MLP neurons of a small language model. Each row is named by its layer, matrix (up: input weights) and neuron, and shows model dimensions 272-367. Each number is 500 + 50 x the weight over its row's rms, rounded and kept within 0 to 999. Numbers have three digits each.
After each neuron's rows, "fires in" lists the words (lower case) most often at its 100 highest values on Wikipedia text that the model never trained on.

L2.up1017:429468480432485497548569494463529585471502540549526532518464518522485563497477481523461514435546457398515506498509558465532473536503520418505505571432415488485473520500431496473641514502492519482554492390454578530406416518487519401484480379515451638527501486539502480439476505504486489503
fires in: "early", "uefa", "forbes", "galerius", "recording"

L2.up1064:488444481598526461532466527485440540541486544544463447546479438506533549519599533597546524551518550493513561443522518561422529502481608507565453449477519548480535473529543595548448519384494511435473559479454495511470519451498528590455560450436520565560463495475577491549525389476590458517
fires in: "second", "version", "third"

L4.up519:470547518459564537511557579504505500493559525528550531514523372423461401539407464521416608469516563546417529497547549521496487534593518580477539462537506410506471441459445494486497571424519529626439556448609536490518500475547511524508552471499515576485487488558530551513509495546390598566
fires in: "part", "mcclure", "character"

L4.up109:483560482521522499520530567439619517552470457492589454498496442512610587522498537417511628454521546455559555561494510550576522466435565508557461492613542544535488483486518506505532532547550468499536472480484451568470522525454436452483547500581468462502485470496438574491487462488539507505
fires in: "side", "way", "returned", "has", "up"

L2.up765:513462504456561459471468542535532499449456529496476476522493519593382461550465436508542446449485485483462483490531544547591537520511500592549582518538508486549454532533493477546564474531485522596565426457471578524487494532496563451438512383458388576512534467496431530503481506491527584511
fires in: "he", "isbn", "real", "realizing", "throw"

L9.up896:411456460415520495484449548509543445536524561535555465532435499469475553591534573541567500560493594461431490477460461555440485525522526430472476439538506446514439508476654528463459455487538445485541465533486614492543552553485492505538504551490417527496479581507503522508518578456491512487
fires in: "you", "i", "s", "love", "can", "is"

L2.up1281:497467485536453501509593480524406510486414494515521489519569488454491467553419481496503560506403533572533582519490497579505459480495495531614534479464512422437436455487460513451540493484508467476530527472475493516557511555586406567432527662438431428520537535552577539488559434518551457505
fires in: "him", "liquidity", "tolkien", "himself", "with"

L4.up502:494515493504506481502423568491471545405486517539522532527573555458477560529536535556445591399550492470581437530530521505492502496544578496536411435555413556552501518525500523455550544482481542562523503505462603462552571562507481493461438480454568408496499466425370513527564611404524504485
fires in: "since", "member", "than", "asset"

L2.up798:496578481441577517534440484434454500557428561520568530508440450543537515482539448551545557612478499459513442426510477470477456464594475540491479563472492565479535523545486418400602534329568498509528594420500559580527497497461557384376629432571533586528440456430481510542497482519450485515
fires in: "version", "control", "practice", "production"

L4.up97:567499519527509507587590472455400597443433548475430426486617566574497494548507488573510548562455582390430529494472448429507542611485483445500490481510432528532438473450491525489525627474564494506406533492555562493498492430472474490471406477489489487467550470383513509444494554605528528531
fires in: "made", "such", "point", "has", "number", "owl"

L4.up1519:546511475483523488564498489629464469493433426576472471579420606494550520523536445445487493429465509499453498471474480436541433598506543457478519444414492493548532497457487559451535533507546463434555515474522514466473500507531512559427472410498461502621559384561552548462551618558485596542
fires in: "into", "coach", "shaped", "signed"

L2.up125:589491485434450495511454483573517523548489505521527522572587380539499539501439526458589534608436564479548443471576510565431529519571379463397552582567654484600422466574523442551488480573532494638534509527471511561502488548512554447577439588501559488508533451457421580527509438536560564526
fires in: "both", "pts", "program", "among", "university"

L9.up887:428542453524495528560492577480493543624421572417578452542409473452498510551552452495574520547482521553431444468455460501419494527505390500515506559517443417458482594548598507483508417492560483498515504495442526565486541452565489486535505468597482515494568562524455536558617475484471526473
fires in: "of", "than", "time", "year", "first"

L4.up1151:498482533476567569473510496489457491491453519398480432407548477517511486447460625465428552516542483562468524481547513561438476505493469630557528486478460472501519487396447466588461569486448455569464576419543473407523501416587443561440556524487468504488510448434550593532532448449545495496
fires in: "other", "part"

L4.up41:504441566550488393459563604496436474493415532562510513571480513485470465527429491454550477575565511494491443542524516450527513536486606524470488527439467536456501539493437458429496613575532504455455530510501438453502557465468457494477462477515575509500484549446486472505455488551447504500
fires in: "up", "size", "olympic", "maurice"

L6.up504:514524425502564540449486443483435399519532499484505468517473539403509612472455581477578556424512523593493510454490534494530592517548468531469550507430445483458432480449505417518493545493536454482469492496533521487509620501484558601518600503569499479502464520509503463470489505485554501562
fires in: "he", "there", "while", "she", "had", "then"

L9.up572:446461570558493539519477508456573465549371529416446416542480494533474531511478516436498361483494446519469469492512410500459376511418487365534452486476493509514442515448557584476519537444546449521505521556433513461557464481521515606449478462438589568481545481413420510418504540513598553516
fires in: "of", "he", "that", "i", "they", "who"

L2.up682:375516499463528501513504614478472434548467415466471450568501453553502514498489514579553588481462576459528563478570443593516474498493492541501487552412489502467500553541545418448543525510480547484436539457553583459553491530540524546593516533453473545541530564468514544534554567466489537531
fires in: "has", "have", "had"

L4.up1183:516474513455450477510492526448486449593473550464458456444494456528463550470502495484638481494453530459476566501556589496528486479518467547518578538512611518395530464592530478590509385495547488523404451476567498503476459446413477527477581470534528501455536458499474568625619491496557531522
fires in: "out", "center", "awarded", "option", "into"

L4.up29:470458471557526533474454560417535518560530474521546532508541552526479577480547507529520491526580526475542531475471596533476460521510457614494548456469552483436511561558445556584580512528479400504526565495513511524393440432562503505509564453508483478524641468374439528498484589507610610499
fires in: "since", "under", "ships", "medal", "place"

L2.up91:524550425495521528509477484465506548512424451475496462502439442523535534542453462613444471485534545529482588457416497566478388542460444384573606429497508560464491400448584526499521533482515522457524530447480632562441458534497624516547475458415448480438461494447514412451528652464434502534
fires in: "election", "time", "cd", "undisputed", "colemon", "times"

L2.up938:484482581609531563477481506471565487562442491453526512453532452555495473527492511503585459559438485492481565508547407533543477477465538430579492435528449555478581505543437492421524542542506548574472492487524495539453553523567552501549460463517476478471552593530533486543446512517545495474
fires in: "school", "year", "necdet", "title"

L6.up408:485445520496504510480562396542396490580441533475549509416523461476610534488491516516586516528569531499471457456416533477468417445501468464511477485540599408537524501459597466521460496659457466494533466519475523467561509453497530489587515579617538452501560505484556451445455456532420482558
fires in: "of", "votes"

L4.up140:510462422423571496388481460497560565527495485575472506466531444549477484603483457506543592514396528499462544477490496530549552534541432511517531577578513529442538547613607483449470501461472488583516452472521416497513432471564534497553478471405482535404507556480447500465506470508489549420
fires in: "series", "world", "united", "s", "jacobs"

L2.up1238:539491499580510515491504513503453503481530502421452539446572513550516557509488439437555549472531473526534483502412479423560527442403483528509517453510448361481405374552433522568434435500478465401537479487421527520577557585583536552447444543537476499434519519519486424493479482400480516494
fires in: "him", "only", "murder", "comedy", "acting", "town"

L4.up923:609415536576550442522420437620494431462475411491494454426483527498563485460475444536454526494523477552416536438500586552511441562455498555464543558496533503542529471460627519489417575535446478515491543535617577502521423492543431501558525532502455539540463511436563455472532460460496584517
fires in: "one", "two", "karlstad", "label"

L2.up27:542508408394507460461500533522514468386543467498522507476531506549381467527486523555461490535589555506483475491542517479507470587551502483501522556463430466474590514369476442418527506423493462645547535473444482500485460432518484541546441509363515516475539475470381505447490451574531455509
fires in: "part", "according", "making", "label", "towards", "field"

L4.up78:481551471509521520501439515552518436510448495561509514469506433445492530534558491469493495477461543527446473564521520532518461507524420466489451496532534491514462535452476535568455459432501504528536488469501467473541474587479514484545501448520461571483481511443605435472488487437516533444
fires in: "out", "back", "again", "flowers"

L2.up1360:529541456472532509457520542450388512436476508441538448445520493548504499546493435447541489527508521508560453512543480481541463484513464498577423444498513549411486533502523478430619523492456523546505538433473503423551511506656494519460500556427442542449492539518481414483531487513470521462
fires in: "him", "which", "order", "yet", "whom"

L2.up668:512553534583557489561524488483482552450410516429470476404530483592571450496543495468547500488538489477500544506528456507594603460446504586494442493466451579525462502461532424498534539407500516581490494510452460467557469486503480524421546535466489566463440443475577547481529478526476522466
fires in: "him", "oglu", "its", "routledge", "favourite", "design"

L4.up951:553498500477532528398468531490479521462471490490518465476512538540509511454568469385539528437505471556486462564484476558471493542557506444497518436411555533497560474491589511550439505512524456519460507474480484442537577487554555462477487531585511509442459558428552466421518448430476496441
fires in: "version", "footballer", "reg", "has", "because", "berberis"

L9.up1520:553516460514554585472513479501460413469515469461371416447490497508488525496497501447458505457450508517558434510442642511387471501544478454581598520436549425555485544468508551526504524516527472433478502438453426592476584516503588553549562558592491487452537539411447556444532540502596482551
fires in: "also", "probably"

L6.up473:467520596505499505466504514525523493463551517489544496566504425494581528440496567526568518507560453551476453510435539548562492507413496475477509542476415390549444406508490577510427568507519481549472474536594456484493505523446553545470542425602528445584460534499497497525494485563524544459
fires in: "such", "there", "served", "long", "same"

L2.up767:409502463446514445480485533488475551550553428465605467520529545566507488521506585528505451478459519586587529514494531474490474499554555513481452544440460542485463452464430480433539568613441556596456523458450467493396468632578506412537515529396454487557484435501514481452452564446439461465
fires in: "been", "short", "got", "ballymena", "curling", "provide"

L6.up502:465452447472531482594550565488473450528536525435532470540453500571509489540531460463506605477431533507466469617547533480533515550488488519635558596452431532454488636489560508440507429454575525405475434554464501503579719530475449511535526526578477606524505534450461527511501536431456586474
fires in: "s"

L9.up1125:405560490523512445527555578517490472576444622554524415559483527442487501468409521473461538532389498401387464519508495551385554463452473503507533535470498514539462493453490457557525464348546524496528516512491460478428540478553513475475522495440588471502525458442468458503392530482581582565
fires in: "this", "there", "it", "i", "that"

L2.up869:609462534507384505444535520544538564529437486501546538532516549471647608536541555521442451617500481571434560505501432495425459461464429477436557492607542585551456551567504589510464535398475519597482551558558508490526485475463494477518479476566462549526534584443514481493519561429606529519
fires in: "well", "head", "women", "series", "medal"

L2.up283:554509494566452467518447594505495476615343559569448527504455510473452555521465504508531473588494533419465536440478462498479507420462477510483465550534516557473455539491541535530528472454537516524491423423471637510500543439441578478428522471592471625512450557505540458597503593561540523486
fires in: "he", "is", "shows"

L4.up1312:521511437505536404497481553390464508483495483595563488523428452447500539496579534558510475604515497538480554523537513487475472473445532595515437545546489449577463539499547539440480442589440450539510485585495583439488454576474473515530513493575481531515519465542456404449544475497463524468
fires in: "such", "well", "one"

L2.up905:525529608439566504468461433454480484608516493519476515525523560492449450480487539477499540520461538576491578447402509552372490565565470586431491458443506487437425578496506443520440463506569510502566584494613530558604446431531578474566569537557578439465520561490492607466534513512532472567
fires in: "general", "goals", "short", "again", "also", "difficult"

L2.up465:552519486472462461513476519447431433519500474451487474456531537484519549505418545470549551481491498470437535426479498474503459531526488498457539529546491506516438402512581529532519501486610437551509457520458507567370514478479524637607591602580597575493481555540449455492521546504528407509
fires in: "station", "state", "reg", "it", "government"

L2.up141:468512497519559493537502518554487518557506440426526555519556499502558421469598487472459438485477474505438392465492390509438502490513439475537483511559525562488551526551481490492554403444607503519445553505657551493508477541479553455558496521536567492539499479635651619547508476495551552473
fires in: "this", "aged", "similar", "place"

L2.up75:411575502515449426570478612497504476545521514392499380526415587580496543568495550444458452438450438542494521539527450509387463503579422462459553510538533512459409524490500541497493531559590438468456487530483566558538537583512535570492478507468491551465622506433461428459545521472477500480
fires in: "one", "time", "times", "goals"

L2.up574:516425613633508543432428548518503464599407469525443484473432527489540631500528448592596463618488468496395487462509524485495493487431590562449547551447540471556529523418548511488512508355503487550453463541446536478462517402555546551507545455489550552618490527480553537533437549508517497473
fires in: "such", "point", "reasons", "these"

L2.up1100:473555516477642465466508499481475460419444410423497480586579539519486472441536398476520400380538485571494443555556475557499442484448584562450490401410446488460450520441539506526661520453585493466447517498493519459552499419628442515558458470481465504497545481529578538547420574515487535542
fires in: "him", "weight", "congress"

L2.up690:480465604578485569363486525535484543488478457395475491441466540502490472470475583524524546490512440500441473525432479554573557472486517598427583410663570509438524524527517466477498562460496472524508398524525517426528550562566442530534501580530487366518511535491545460498466468498478577506
fires in: "states", "school", "us"